config = dict(
    n_layer=20,
    d_model=512,
    n_head=8,
    n_kv_head=8,
    head_dim=64,
    d_mlp=1792,
    vocab_size=32000,
    activation='gelu',
    norm='layernorm',
    norm_place='pre',
    norm_eps=1e-05,
    positions='alibi',
    qk_norm=False,
    attn_scale=0.125,
    bias='none',
    tie_embeddings=True,
    parallel_block=False,
    init='uniform',
    init_std_qkv=0.0287,
    init_std_o=0.0357,
    init_std_up=0.0411,
    init_std_down=0.0411,
    optimizer='muon_hyperball',
    lr=0.00825,
    lr_mult_up=0.729,
    beta1=0.95,
    lr_head=0.00528,
    grad_clip=1.0,
    warmup_steps=200,
    schedule='wsd',
    decay_fraction=1.0,
    decay_shape='cos',
    final_lr_fraction=0.0,
    batch_tokens=65536,
    seq_len=1024,
    doc_mask=False,
    train_tokens=643800000,
    steps=9824,
    dataset='wikipedia_en',
)
MLP neurons of a small language model. Each row is named by its layer, matrix (up: input weights) and neuron, and shows model dimensions 384-479. Each number is 128 + 24 x the weight over its row's rms, rounded and kept within 0 to 255. Numbers have three digits each.
Before each neuron's rows, "fires on" lists the tokens most often at its 100 highest values on Wikipedia text that the model never trained on.

fires on: " to", ":", " in", " at", " with"
L3.up324:096118153122109156138080151119086132103101109120127091114105144117154133134172117171092156136098124110139149175106127091137188161164129109126134165148167084087117157133149130124118111131118172146116105083096160144123178126090145118132129120161156123107107141131138100123123134128128128150

fires on: " of", " that", " written", " from", " which", ":"
L3.up1486:110112109120110140128141156132172136087110133117116133115102188148100142136129116093145087117123101113146112107146110118082152116076161110105130131115157139093138103171152133101141162137167119169153106124154140098084125142102148141095136160133129173088139091150129107116143118111102076127

fires on: ":", " |", ".", " State"
L8.up1682:150118115174132173138115111135125091113120140143111157130131143176121121106130139161124139081092118115159127088137113080115127152113113109101112136154108185085134128134109145092137135156104129134102164120098153147130094095098138107143145115165136119151133152118107114157159101161130113108

fires on: " only", "s", " just", "es"
L3.up1028:142147155170122150165159184133181130100159136130150097135111140110094133126158113116146153156103099168089103129082160152101161145142115118090123135080116148130135147073152134111152124153100110108148084155158110113097103158111120112155104108129115161131140132133139109093141139166116142125

fires on: ",", " of", " The"
L3.up564:138122120169124130162150121112154125187140101127091100132099124171126120125131103125161119106143142126092075115114156115149135187139140089101136167121118140126095143102155162149099146128146117147075148151064167139067137120145127142137160173140105141108170121134119112093085139135093127150

fires on: ":", " Beijing", " China", " to", " debut", " Bo"
L3.up1716:098170125089091151144095102143126137141160106140113094075114126116100106131145119122133124098126106113105134114119088145135109163110146128114122165123141115135104138124140160135102098121141140129167111098099095155124180091094132132124125117158146130113159126201137114131093078114154098143

fires on: "s", "'", " ", "d", " |", "vel"
L3.up481:126140111107109125157118118119111101154149172114167118124115095116101142120099128105119110123139108115113118119120115133103085116117131111122141173156119140106166107136162146124115148133157138156126100122119092087149097152137127124110138139119134109127097104132101154132157155138105129122

fires on: "\n", "'", "\"", " |"
L3.up365:140179105086101107112173113132141126129149159104147149150121125122124098133078093140108091150077103135115100127086154117172093085103130106122104166125132134127169131124095149100133097131087161123091080139103086115122136104141138153103119148129145135100139099097134108138095113122139148104

fires on: " |", " and", " have", "==="
L3.up1783:084149156149144101112086115141161178128183130124104114135137064141116127131114146174129143129137164128099142132112116173144180134135160104149150147155120145122128081111117157093110127101148131135152123125140129101093106145141125143109137167163099092138173155127150141140154154110147099106

fires on: " such", " of", " all", " January", " many"
L3.up531:112161156078126133128171103140149111176149122119111123131142131158091127171118112141144117090139157107136139143147121105102121116098133113104157084132165089126095136095125123102124130144126093171089123141095146167119147148150090123131144119167128158145140148106133138145105139115102127134

fires on: " |", ":", ",", "'", " St", " 11"
L14.up201:122091138107095117145108109148091112136112122140106170134113147123076126126107147147137176133130098125143118109098151157157106139175109152152134118160133123171084112112137120158079167136150114149149143125111105128123112112113153069098155155133128172126133152133102116154156167090129113133

fires on: "\n", "|", " Australia", " of", " industry", " %"
L3.up1641:127125133095137074101120105143104169138093095102132092126121100105158119159109081111101102186142095135195099152123096125117125126093145120113110113103141112096166111160138131142115097091152127170109125139101144117127125166107090122150166156116124151125126141167123123129153094140169149110

fires on: " |", " as", " a", " an", " Chief", " of"
L14.up124:168117151169112120155101110111115087185139113098090131132117131160111134113169101125138161117101135147114112140163100154136115116142172101157113112148132141151135169144151169120135141143134146079115161063096110104094140116128147111118084110123077153156125096168121136166114137173123151124

fires on: ",", " and", " as", " |", " by", " with"
L8.up1445:154131119156132134115129122134178116156108158070088132159123153169128159098122155140129138112126124128125137158139103138087104133163139181114159123138086081127154135103119142136160108122155072083084155142141121161128162115128104110110084145144079092171109116145154116106127156165153123167

fires on: " |", " of", " ", "5", " Cup", "2"
L3.up28:147116153124136154152122146132114141171176140134161178141120139145079104119081139135168131098106115158124110124100160139132122092099125127171109127132131117145145172136106161118174133147153172140127114091128147094171120130153117168116131108152119079109129154122132166146092107147121105155

fires on: " of", " from", " for", " and", " in", " by"
L8.up534:119125154123112113120133120119163126131090142139125116112135112086119135165151119120120127108128126135154113148096161126136165103123137128121138130100145090146112158171111130128107139119141142121106152117151144097122136128163107134127142126130122118173121095164135085132132114047085149160

fires on: " life", " ==", "==", "-", " and"
L3.up37:147115151164118111129151118120117129172092101141127125163076125106117148165122139102153139129134161104128164085156182096135101167136139129133137134131086130135135171140147132107089102142163108124118154101139147075105126175128119105100140120117109126150128106098121155122155143159160155147

fires on: " al", " of", " de", " di"
L3.up974:112169133094141123103116135101164085095138146146120091117113141135078072121116089150151178134116156140150136127117108102112136081100126122110079149141114150141128150134126137091109149150101159126127137117119143092084088092100124153105124088172145114126148119118123117143156131141125099122

fires on: " |", ";"
L3.up1271:091116103140109143126126073108125142114138160143146139098135097121117161078139125102107187176162130137114128135116086157098149118095150097111164137136108102144097132173094171135122092132165177123137133083109161127141068139150128160151129126153120103138153127141140131132133169128129161132

fires on: "==", " ==", "===", " |", " ===", "s"
L3.up929:150134122149128100159173119100132134114120145119123142152115151095144117152124131119178059141137115131116136129161128144104150148106163125119158146152125157138146136100124126096117114158144119115110128109129140084096167144079115136128150169108155100152163148132110174142150119118167130086

fires on: " as", " to", "\n", " into"
L8.up1658:083127123166120128133118124122114083137139140140129117161100131165115147143131088160155132129122083132117098113138137174104120118138143156111145093120156136103129159135106105107164137173105133110112113143130165106107164108130137131140092106104113098098130111141127148179099149151116132101

fires on: " |", " of", " for", "\n", " to", " at"
L3.up1727:118143130074129145162171125116127174151102094156134089101128175152153088166135158124164118130146126133107113110142098113113176089149094114158133114126097124168138164105106148142125107131171071148143102121143088138124102127127083122131095101160113146104147086149105143128173156113161109133

fires on: ";", ",", ".", " and", " where"
L8.up486:094067141125127130121080107141151093153165146147089151124108138094143157125114128120117129155083179133176128133120139130169117130087131141154113133095138111117104165135126162139155154137172138157164142144118119086140170144121115128100122161103103146174126137128128135160075103139163140136

fires on: "\n", " |", "ed", " of", "ki"
L3.up791:157159093112133116136117149155076137156128117114123119125140100121146121151080108114128081117143143123133116121070135149128170121172106132111103152113136080128160162109128137122111104109134169113106145097142135159118106104086133095083116155148131141137142109130138129146092137128156132158

fires on: "'", " |", "\n"
L8.up20:129150146120123136136165136160157140109117160136169123124111160154134084126104127120163163135153158117140164123163132126134137145123168119139126127134117147118139144103139119075093125130137114172169133132138112119145136160147171119100151122143153134153061131150150087102132166108144120107

fires on: " and", ".", ",", "),"
L8.up558:103119092129131104155118122173129089135095118118151114109157153076175156129109092151131180126122130119136135125146124137176138108117114150115120116119088122123140144165156091157149118128161101141166136107145130137098187154117123140127120126100114140115102128104163106152111118122170099132

fires on: " |", "s", ";"
L3.up1774:136121092125129173107127148146125103152103128155172149140111134119125173135128129137117076147152135096112076137154118140135105107093135131134156138110136089150108139145100148128123151144145118100150114139098151115094133090137134117099153160161128157122116123148125145119179151128138160153

fires on: " to", " for", " of", " in", " by", " with"
L3.up600:119146150110056177116092116159144134102131113176166094090105144132106112114120130122097168110127132083139076125116111136136181152087160134071154138171128110100113138124144144084102126140157145118125119086115151107106148154097118119122171102148123095158121129107097121149166153167095171134

fires on: " |", ";", "an", "un", "di"
L3.up1508:114140063120166132132131151123116120182128104153132120103131130151101129122129130099153146170147165132123105115135149166114134125127125108121170100132148099144116141136169124152115097117126178118122090112159128092159116130152110126125137127143110167120114132148098126168112157164166135131

fires on: " to", " and", " of", ",", " for", " he"
L8.up886:138155147129118107134135104156160152164143131131130194116076124142155123119102114138154127101135104131143142118111122116140119120103128124111136100136168071130153135135120144187122155135096137101123133132134127158134137148141098091132151193094097125135150134106148090072167148096120133096

fires on: " to", ",", " and", " in", " until"
L8.up835:113165121131101131113130110092155150134144129107138147143137086147126084147110160109120114115138121130111150120138162177135120110129113177104093124140109134137129116135145126109162053122122137164128128115123146126086139123138121152158134138155147117129119077138139206132166140092098141122

fires on: " from", " to", " at", " of", " |"
L8.up914:122110132156156146153123087161143093158125112115126145143126133111145130123133131137096112146167145116136084026174164144124158146158126102136106146109119138138098115155135105178127157111145116146080158114090100104095133142139130112091123122108119126117155151148191155173104114123171158126

fires on: " |", " and", ";", "\n", ","
L8.up1622:126089135110164049122107128124115128160135109129122107123133071114100168106121146144112141108108128101106114138107103137160144141115122122135155139126111110133094142128142142174191116135098116109105137104125124117162200114136177132154110122099101104079147130101152113143169140108150142075

fires on: " that", " of", ":", ",", "of", "S"
L3.up679:099144076135093139135172148119100159130140118192105136145149151160141138138115107143106135124128142111113116134115118127118102134173134116158159127115111147163185133140129190116091094146097128123111138130122136099106156179101144101151097131140098151110130146128129160112131153144140127117

fires on: " to", " also", " that", " would", " said", ":"
L3.up495:148176147154076111080122137125094110126141096128107101135120105155123117106109067133145150113139176128123131151147145140110153142179154113118131117132143175134098083137153113154074089137103116111129089151127109169095174114131165134134127148155111136142122141152119129125054119129142117133

fires on: " |", " to", ";", ":", " 3;"
L3.up525:109092115115103126152145111097128102156138093124188102153098162137111159142101137149101138111144153108160086141108096122130126136137099161128090117112156161146113138156137137125114075144134137094120173120132159153083173127091162166131134107129134139118158177163112131091100122114133176178

fires on: "s", " them"
L3.up1389:156151131155107121167143142143147090137136117152144102094110127113121126170112127146132127128093133130126116132095138126106121134104116117149109159149140152069097134097139096097175086130135114112154084159135125136159125119116118145117129122139096115101125130132129142134162132113130115132

fires on: " |", " (", "\""
L8.up677:087138137103112112139126155130114134167160102123095143148161138187145103119124083122137140097130155116106145091125080125111093120094135105157145129103105168177125093103141136148114162145105141135116132111121148111097127095121151148085132107154148131082127097100164096150116147149098098133

fires on: "|", " |", "\n", ",", "-"
L14.up1092:159145128126131101098176085102095100157082133107104114155113184139109058118116154131112106091126127086108130131093141176133144140159161129157107108145132161145118156135139092141135142097119148134133117136094143096117153148157154125154109066111064150080136132128148131160116135113151059112

fires on: " |", ";", " Pld", "=", " ="
L3.up1276:153142106144132099147151107148100160131103094105120108164086136124130141159103142122127136121100131124128112115136140142128115113111136101146144137114159123103134135185145135138108143125156089147111158131084140094129139125101190144138094125125116138101146126105127113154143139120148151079

fires on: ",", " /", " all", ";", "All", " where"
L8.up478:098096124087122188132138158155130146123101162159144152104099121141115144056122088123155178161137139127141122138103124114149090117117159092114092104145113125147115140189127153147109153100123111145166136150119139066078161204120127137105139139143156138139128081135188152160105129148101125144

fires on: " |", " States", " Island", ":"
L3.up1714:150115070122081117120123126132099118133172120173140153141140143115111119163159098160120136156108131156137121187108106164129142096181146161099129124125096148129104120156110139122143162138097150106150133161130132132100150114094079115117148105128112149069170168134090118120129131124146114140

fires on: ".", " Kingdom", " States"
L3.up1344:119140167133090097146121133121136107101169137145127142133145133084100107143126139171092058157131150159134117108082118100112144107130153146070135106103125166079171124133120164122105111091159129112115125102122152090166139142116150144148139121110077161119133124113096073115139094095170159125

fires on: " |", " South", " North", " West"
L8.up554:129145107172127108125137090132094149125202113104146131145133108129134142177114113138130158124126167118108133114122120122119143112128134104102110105134131125138083130115141167112156140112157163147135146066131140124152143154098116149145102155148166151128101140156119118151130132110161173147

fires on: " is", "s", " B", " are"
L14.up1512:124127126115060130123131097133121134162097114086151181133145107144125122048142104125129104169124122153126143165140113094148129141153129129147136150120136130128128113095153135130137144093138128080112126178110148118180147133089126136138101096178097149097147133133099153168156095150170133135

fires on: " of", " |", "MI", "y"
L3.up50:127155134132153135137148126137125104128146102147134097113116152149143154114127111143141085143147115162135105151110104135137128123121050094150116119098126114126130111159111122149145098112104097109127128096133115137144209127123115170086118156158124136122135149119115103172096071109122073076

fires on: " |", " Road", " family", ";", "hill"
L3.up1068:127143098116134140132144161185121085116148144129150155092169106123124134101116108116109117098151168142162127133148108124122147152162153135081160137134142121125137124117094135142122126096133072065142100118123140113078140112155083068124130102137136159135086155131157151105126156148151134107

fires on: " of", " to", " that", "ne", " |"
L3.up1103:136107111143120140130098154134126103095134140110133123153146171109127105141125098162137116140159109144149139131117077146113137103143133143120116144113124109153123123118131099111130146114161145108145133127114124115109188149141097084159144144128085124118122129119143100112127115144095134121

fires on: " before", " to", " as", " if", ":", " teams"
L3.up1200:097147090134102150121117164137133133118133112096157135136135093131106127140155102136112189098119114074094134126148109134129098150107123119081107113107125146152120144156079119111144099128123165099099121161128099163116135135099104118188125161171145145112152130157124149159111161133136146129

fires on: " of", "i", " anti", " for", "-"
L3.up1526:125141188134124144135133126056198159133093160154098127140162125132121161145099118111123106124181110137146096125133088112145119144121149108089121148123156068146145151173142154133149159103132133146089121147089159121106140121129144162118122126167078161165108090130094176110143110150080123112

fires on: " of", "/", " in"
L3.up1404:130140151096138117160120153121132133148115102105103140168133156168131123141104125149122168077156124123137150148120139132138148188147102094115140119181102124123145147125118130093106104148131173144117147073070115141138157144148122093125121118159139149103117115092118192109110118127149144140

fires on: ",", " but", " however", " and", " However"
L8.up1771:130120135120156156121135133108162102168120108106128133103130133109121171147181107153103129101146107161138124139133151110157094143122137180107146135116114153149115105126132170176112150120156099135136112107158122117122160195102114117120116129145134145113142110127121095090107182136122112146

fires on: "e", "m", " of", ":", "-", "a"
L3.up1752:136091143116115105161131124086116130131099110135125129147087138138122162146103124155126127110104140142139125154125093103127075166165144149071116129144126111105109126075139145102162130137147096136161117121118104128123118110164158108117124140143168148125108127135106107111124094102094107051

fires on: ":", ";", " |"
L3.up579:106173149156115158073138134137104114080153099143110153127121138122101102152105115148152148188115120135180104120135124138110148152125153091145136134159141117132123117162099121111122150140148116143147127148112071084131108119070149128114127113107121141075092140138155067136140174099151071123

fires on: " by", " of", " to", "\n", " also", " born"
L8.up658:153109118104074147142140142131115151112073099153166102130151117109118126137149129134147146133119159087087145113125149120134123138148125110143107102128126115130114132145135190121164125116139077106149102141148140155095069154092108103138132154144138119145149160141153193093144147115133129136

fires on: "s", "ed", "ly", "ing", "|", " |"
L3.up507:135163138140138120126125113123113097123137104101138121159103136094153150120095121163116125112116108170146095128111127142111133177087160112155138123127159142153120168131141105103156114147093183127106098180118158103143122115115172116163126136169100105121128114100136173142127082126133093066

fires on: "th", "-", "s", " million", "nd", "E"
L3.up39:109099158129080121105126158124158115112153119146121155118126147086104161121117182102127112132138130135111132163137141114116064160134133162122063120139156120088151126125101121099128128123107127103170140163118131083183129108100122146100123138159119107124151131097106137151139130115128114061

fires on: "\n", " |", " –"
L3.up530:115140119158120107084157154125131153124134118106112113133145168159130123093103095159105130073169145139106156122160085113137125105104140175119132171112147107182127108120114132139115129135156140153120152110108040145094118155104142137119142137130127128152127121116107114153107165109145137153

fires on: " |"
L3.up770:084145149131155126148168130139117115103140131105144129147116135095188108144144128136130108123124139094136085087120140167099106105140148099126139135124121108126155112114141101106099082129089142146152102152133113111109155106124088109100113147153101145177130122081159113136138127076124115112

fires on: " of", ":"
L3.up518:137171170112149117138118132146119136144131131188128102122135147115129103137115123140092116100131181124107105105117151113133128138121120131107127132122116121132128146114165139111073199143138161134122136122137140128090130073122151105140125153167134081108149153113147143145088131144149113202

fires on: " |", "y"
L8.up1193:132147102163132116090111128091099124116109117105109110148143103125124105067153103122136139155112119134152156124150101130115090090145117113149134109135157147132102143131170161135094156147141104129094153131136119114131128118103108100086097139125158151146134147169163098154202176131139137091

fires on: " in", " of", "-", " at", " Team", "\n"
L3.up1609:163147153116139128126160082101157118128127107129144124136135087152137118141172102137139185148132102150128125131089159112117165122138154092122138148161111100140123142147136092101119125078101126136120126137100121119102133113177116136153124149133160127147146132097149149068135106159174132105

fires on: "s", "illo", "ul", "es"
L8.up615:123153099127119097143124135167162109166173162110090099180110123171109086149091109097117115123146092191124114169161156146144136155153074129154158141101134154154081133118152183131129111106095108124148159155101152101071125125116136157133127154138128118148094168175148140116116114124113138148

fires on: "\n", ",", ":"
L3.up55:089141141118107114129142079128109136119108154107117145172112138112155127086132131149095099103141153157130084144109125166122100088137124164153143127119149109163095154133144102147144127099114154131102125115116112095093099155118160160107167124156108122098124099155048142127139166078109097114

fires on: ":", " of", "s", " by", " |"
L3.up1535:153105088130110148086146114123131161120123124128117126138082152104111123149134136132128109143127097134141076133118138148081080103111131109122136130109143120100106124140163172104139132107173114135149152136123178149116143119145140121104151160135160133113108135119166126083131149108135076091

fires on: ".", " as"
L3.up224:154101112083092130152119096120145113080147150132130151139107138106142131136167156112089108146056097145116148114121143096128101186133136125121142138124120089121136108096123156095131129114145161119173117155142135150141138152094172117152141143131158148119112146154093096146141079137143186113

fires on: ".", "er", "s", "ry", "ett", "ing"
L3.up1205:175159163166080143149096131157122083130110119161122146113139117152099136137144080133126112129121158169133109123171139089148128142171103151114115133086127121110123091147108129139145115142104179133164152154127138091112157136111126126175132107165129135133117102135116120108164130099156144098

fires on: " of", "ig", " by", "ez"
L3.up1599:148114152115082086116163125121134112093122091174137108099129120112118096157131147105115129123121068125123173119129110137113070138138180151098159118140132107097108110110156116127102138132131148124125135104119130140096139131136115134078141104105125128148132078125102133136131107141108116186

fires on: " |", "3", "–7)}", "-", "2"
L3.up408:106113148098138092092128158175110120177164189119100110175138154153090112109135168150165125134110134148104129155110130134155118121111139152139117116116151159117118141179175122151126118107128148142160162125143149122135137164157137131109135132120071140108141192134108119120061113118148118168

fires on: "s", " was", " and", "-", " is", " signed"
L3.up118:167156152174102107174107096115116073170150136143163086141169159137081145111123160100137114142111116099131100126106133137130100145115169135128122188139140135078138146119141129161160126130076151140151122121136151110112140128164161143098131136106109117104108126110124168150120125114111076114

fires on: " |", " by", " with", " when", "a"
L14.up438:121109161100152104120119128123178114105147106145118142114117166135127162144105135160118119169102104126161142109062159145131110117126164065116149154122106137105182116133189122126111151135139121133145190137142112150154138132092094148115113124111103135159107136113169105142125137096066132098

fires on: "\n", " from", " of", "==", " the"
L3.up787:120126130102111127138148137098172159130123112125102143107121096110136133147150144144154138117106146151124139141141152149092176083112123125124153172119190116158120118102084141086143092119097139127142158145125118116142112151132173171188105119112144105114115109132159105133102137100145094158

fires on: " at", " on", " before", " of", " behind"
L8.up492:131168158114129148146132146149144116124127136139138123156111102043155156135130093171130132201160114162115124103173153126073131126129115136185092106175141137113122137124142124120131140133148094138135148155084107172174143167152100139095156156103114101148126075146107125148121130105150148141

fires on: " |", " of"
L3.up751:109130162108157109101156098116148134116118121144128159156104104108140139153107113119098110116077114171116138133119098109107124111101170167125096139072145106145147154115133129125133097130098135092152142107119163112116130065107176142141101144166113171117109157113117103140117147109151138154

fires on: " in", " and", " to", " from", " on", " off"
L8.up21:102146155139110108132098130157113103165144100189145111118097077165136146138088113129138110133145132142133212155149145090136153078126124137105103111142159114109170143165112096164135083131138126128131135083136148163140152116144158095092100108162120121080121062136128188101090104106134130136

fires on: " to", " and", ","
L14.up1317:125128154145113145158131181144175106124115133133139105132085136159161125129178133128160131091175174141121151112142174141116112112107153159101149101070133140086119064095114170117103088146146124090123094084134148148182101153143165123150141129113152101117123156174138128075117129118116143124

fires on: "-", "ly", ":", "iz", " Ireland", " but"
L3.up1245:117154185119127115130119140114155124127123123172177112119173133138105156142125135138120092142125138158085135129136127133130133146123129128120133166115097118104109132093189121136147138124125115111148159123178122077161087131154124125143113089121116149123115088148130115083142134131071129122

fires on: " |", ";", " also", "\n"
L3.up44:128111124121140131181078139129130123136114139109139134122108144071113116124128165121128124149153115117142094114119082129091129113154161106100121125150126125172102120114102147132093134106158098096114150128124127115084134149127115073156155117154120141178135155088124135080124141095159158093

fires on: " |", ","
L14.up1597:156175101143113108162143139110143113147122155161125109125148086137161103124097128114131102129134097181122172141107131154159119083147115107180150154144101086138095089168144133150121115085148101158151119144118128109134107172137106108122129083109082111102111143155178099116146101089144164159

fires on: " of", " in", "-", " Burn", "\n"
L3.up681:152115095127088106154094141169124132101130133147154129152197128155122089158135109149124137113142131115121115123104123127099143123147088130137085150171089128126153162137093121142142127155138154091138137111132163096098176130170123125144179109144099132109104120118158139154097118138169100110

fires on: " |", ":", " ft", " -", " –", " +"
L14.up332:168122131138127126154114149147150113118140139171133142139164160136125117134127084143121116121133143124134137098129103090131156142107110109099125142136086131126171122145147135134106131130125164139148126127147121131148160095102131136121125156102153124138164117151125109081105114141147097138

fires on: " of", " in", "N", ":", "E", " |"
L3.up477:106124104100118155128141126158169134156132140156155147140174138117123168120148132069133094168117149124128070120113135128139154084127097121114094100112104126093102113104141169112125124109111170150081131147143112141152179146142107129125149129110144174144093111128133122172128078102114098158

fires on: " of", "tic", "ic", "\n", " by"
L3.up816:123168145159112105170150096135112103137119069118141110136096136113083114185102118112118083152122109138130132149121107119135126125159121145169127125141130161168126152090134107156105150130120131141119124108112150148135147131149137122122107155127147156166134098169123091165113174115147123182

fires on: "\n", ".", ";", "===", " |"
L3.up982:156121117111158109161124157143091127150146145144078089114107172148133153102141159140120114150091149127075113155129092099090110130136153129121188162126105132130125134139109135121085116114117116146162118157113121138131103122119143196125139129092127102108132119126114112127148175085145112057

fires on: "s", "a", "y", " of", "ba", "i"
L3.up1547:085124139128123104127159149144181153165130110142147092137128132091149138113115114089114108169132156137103127138125085113133135134133169149102143123119097133124138164095158116106135141111118142152159127132117148120156153115112158108118172126087109041157107175154131125107115122117147129083

fires on: "-", "'", "s", " of", "t", " which"
L3.up1664:137123148117163138146132118152120152113121126129096116149141161116158082129125071144165158081120139117114165141115173145131065146120099141148127147146103156090141172113100126187131125119136095107151156123109160107089116101124147135159150159132101092116123147135141128130136134117120115104

fires on: "s", " S"
L3.up1364:170115159076111170142082143195133090154115120123153145142058144154175149139097128145125161133138155166168082134108075110109159134141084135156143165121124155106090124116150122100163117112129123143120105172137156142162108154131129167136138153138147154141128114149098118124160111092125112137

fires on: ":", ";", "-", ".", " |"
L8.up19:162122099152116117130145092151122160114141124166125102134134162158087112125123112114140175153161138121107128159160134104133118130126136154124129127140128196107138123134123159088165156114158099175158172138156101123136121165141157124103128114144174178132118149150154117182146162120164097113

fires on: ":", " of", "ing", "\n"
L3.up281:114147075134133135154136113127145145111098071148117111114123125143131088146064140136101129139147115115091134123122089147135128087117155103127147140142149103123140137129104161176141117154143156095119167155153125143094149140119127107100085116151122108133099143134127119098145110115116081147

fires on: " |"
L3.up1221:132156130137134137134173097130154106099147121094126106134204110182122080123115117108142115174146158111118153099075095159140128082126160142134137121115096099159114096133141115117089123122110155113143161169077122113131140102118063130143149125161125152096133068131141119135153123151147149167

fires on: "\n", " of", "/", "gov", "uch"
L3.up1470:140132114105128107103122189144139133114112142149141106113123115141132107140144157179108135098130127120116108122097092143171112122141171103143167139117144112133144113126135148081149114130153138090120163116147126136129109113112115129141124109151143135092129174175123137147130120093157130155

fires on: "\n", "|", " with", " of", " to", " /"
L3.up936:166145152133121143095138116130134135109111113134141112098161086077110149154158104095155120147155135123142117172125118114139132115132151138107165144129113096138188147157103096143099106170118121147141116149115135151132185130120148137144131073139095114162141159156139123123169101135157120092

fires on: "b", "r", "ib", "i", " 5", " of"
L8.up380:104097143113091114139151182142145101127119103166171150103115127083156122120145129150142118133123176182144145155101182112091100138137136189150119170102120104087115097127151134102166128109138126115139105067106106146157129116091179130130144091092060112163126137127139165139130153110129138127

fires on: " and", " Ref", "'", "---|---|---|---|", " Pref", " |"
L8.up247:163111094110140112107099165066125121162102122111090135134166174142119119124087152130130114131129134092104160107128076171100102123145132093080105137128111121145120104102130159111161171162115094152129167112126140077125119133124139111126117116146143139135111144132128122154115125137138113151

fires on: " |", "N"
L8.up382:107128140126128138097140165101113117176155123114156141132111122119119115132082183131098182122114114149151140099147148128114086146111173143160126102100120155138127179089185186116103125148117187142180136131125158174111124126139153122168082106147152118162095131106102109108104141080141101120

fires on: " to", " Despite"
L3.up1115:125157141110079125083131083131136153149118111136145154151124132138130133110158156137162109145131077106161139120148149133147148115180135131138166091114090112110139133104125146142141157131097108116106153086129168128079119135148146094164130153132135102134154136097124156099140117097110125121

fires on: "'", "s"
L8.up308:150104153110151143144137131160138139097118094109174134106102150089089106162094102149141123114107167147106109135145120141143096189136108161152120119122141134116136114117090124130114138101096120127153126144137132113116126104138132114114132131149140143110141183095128138138141129136141174094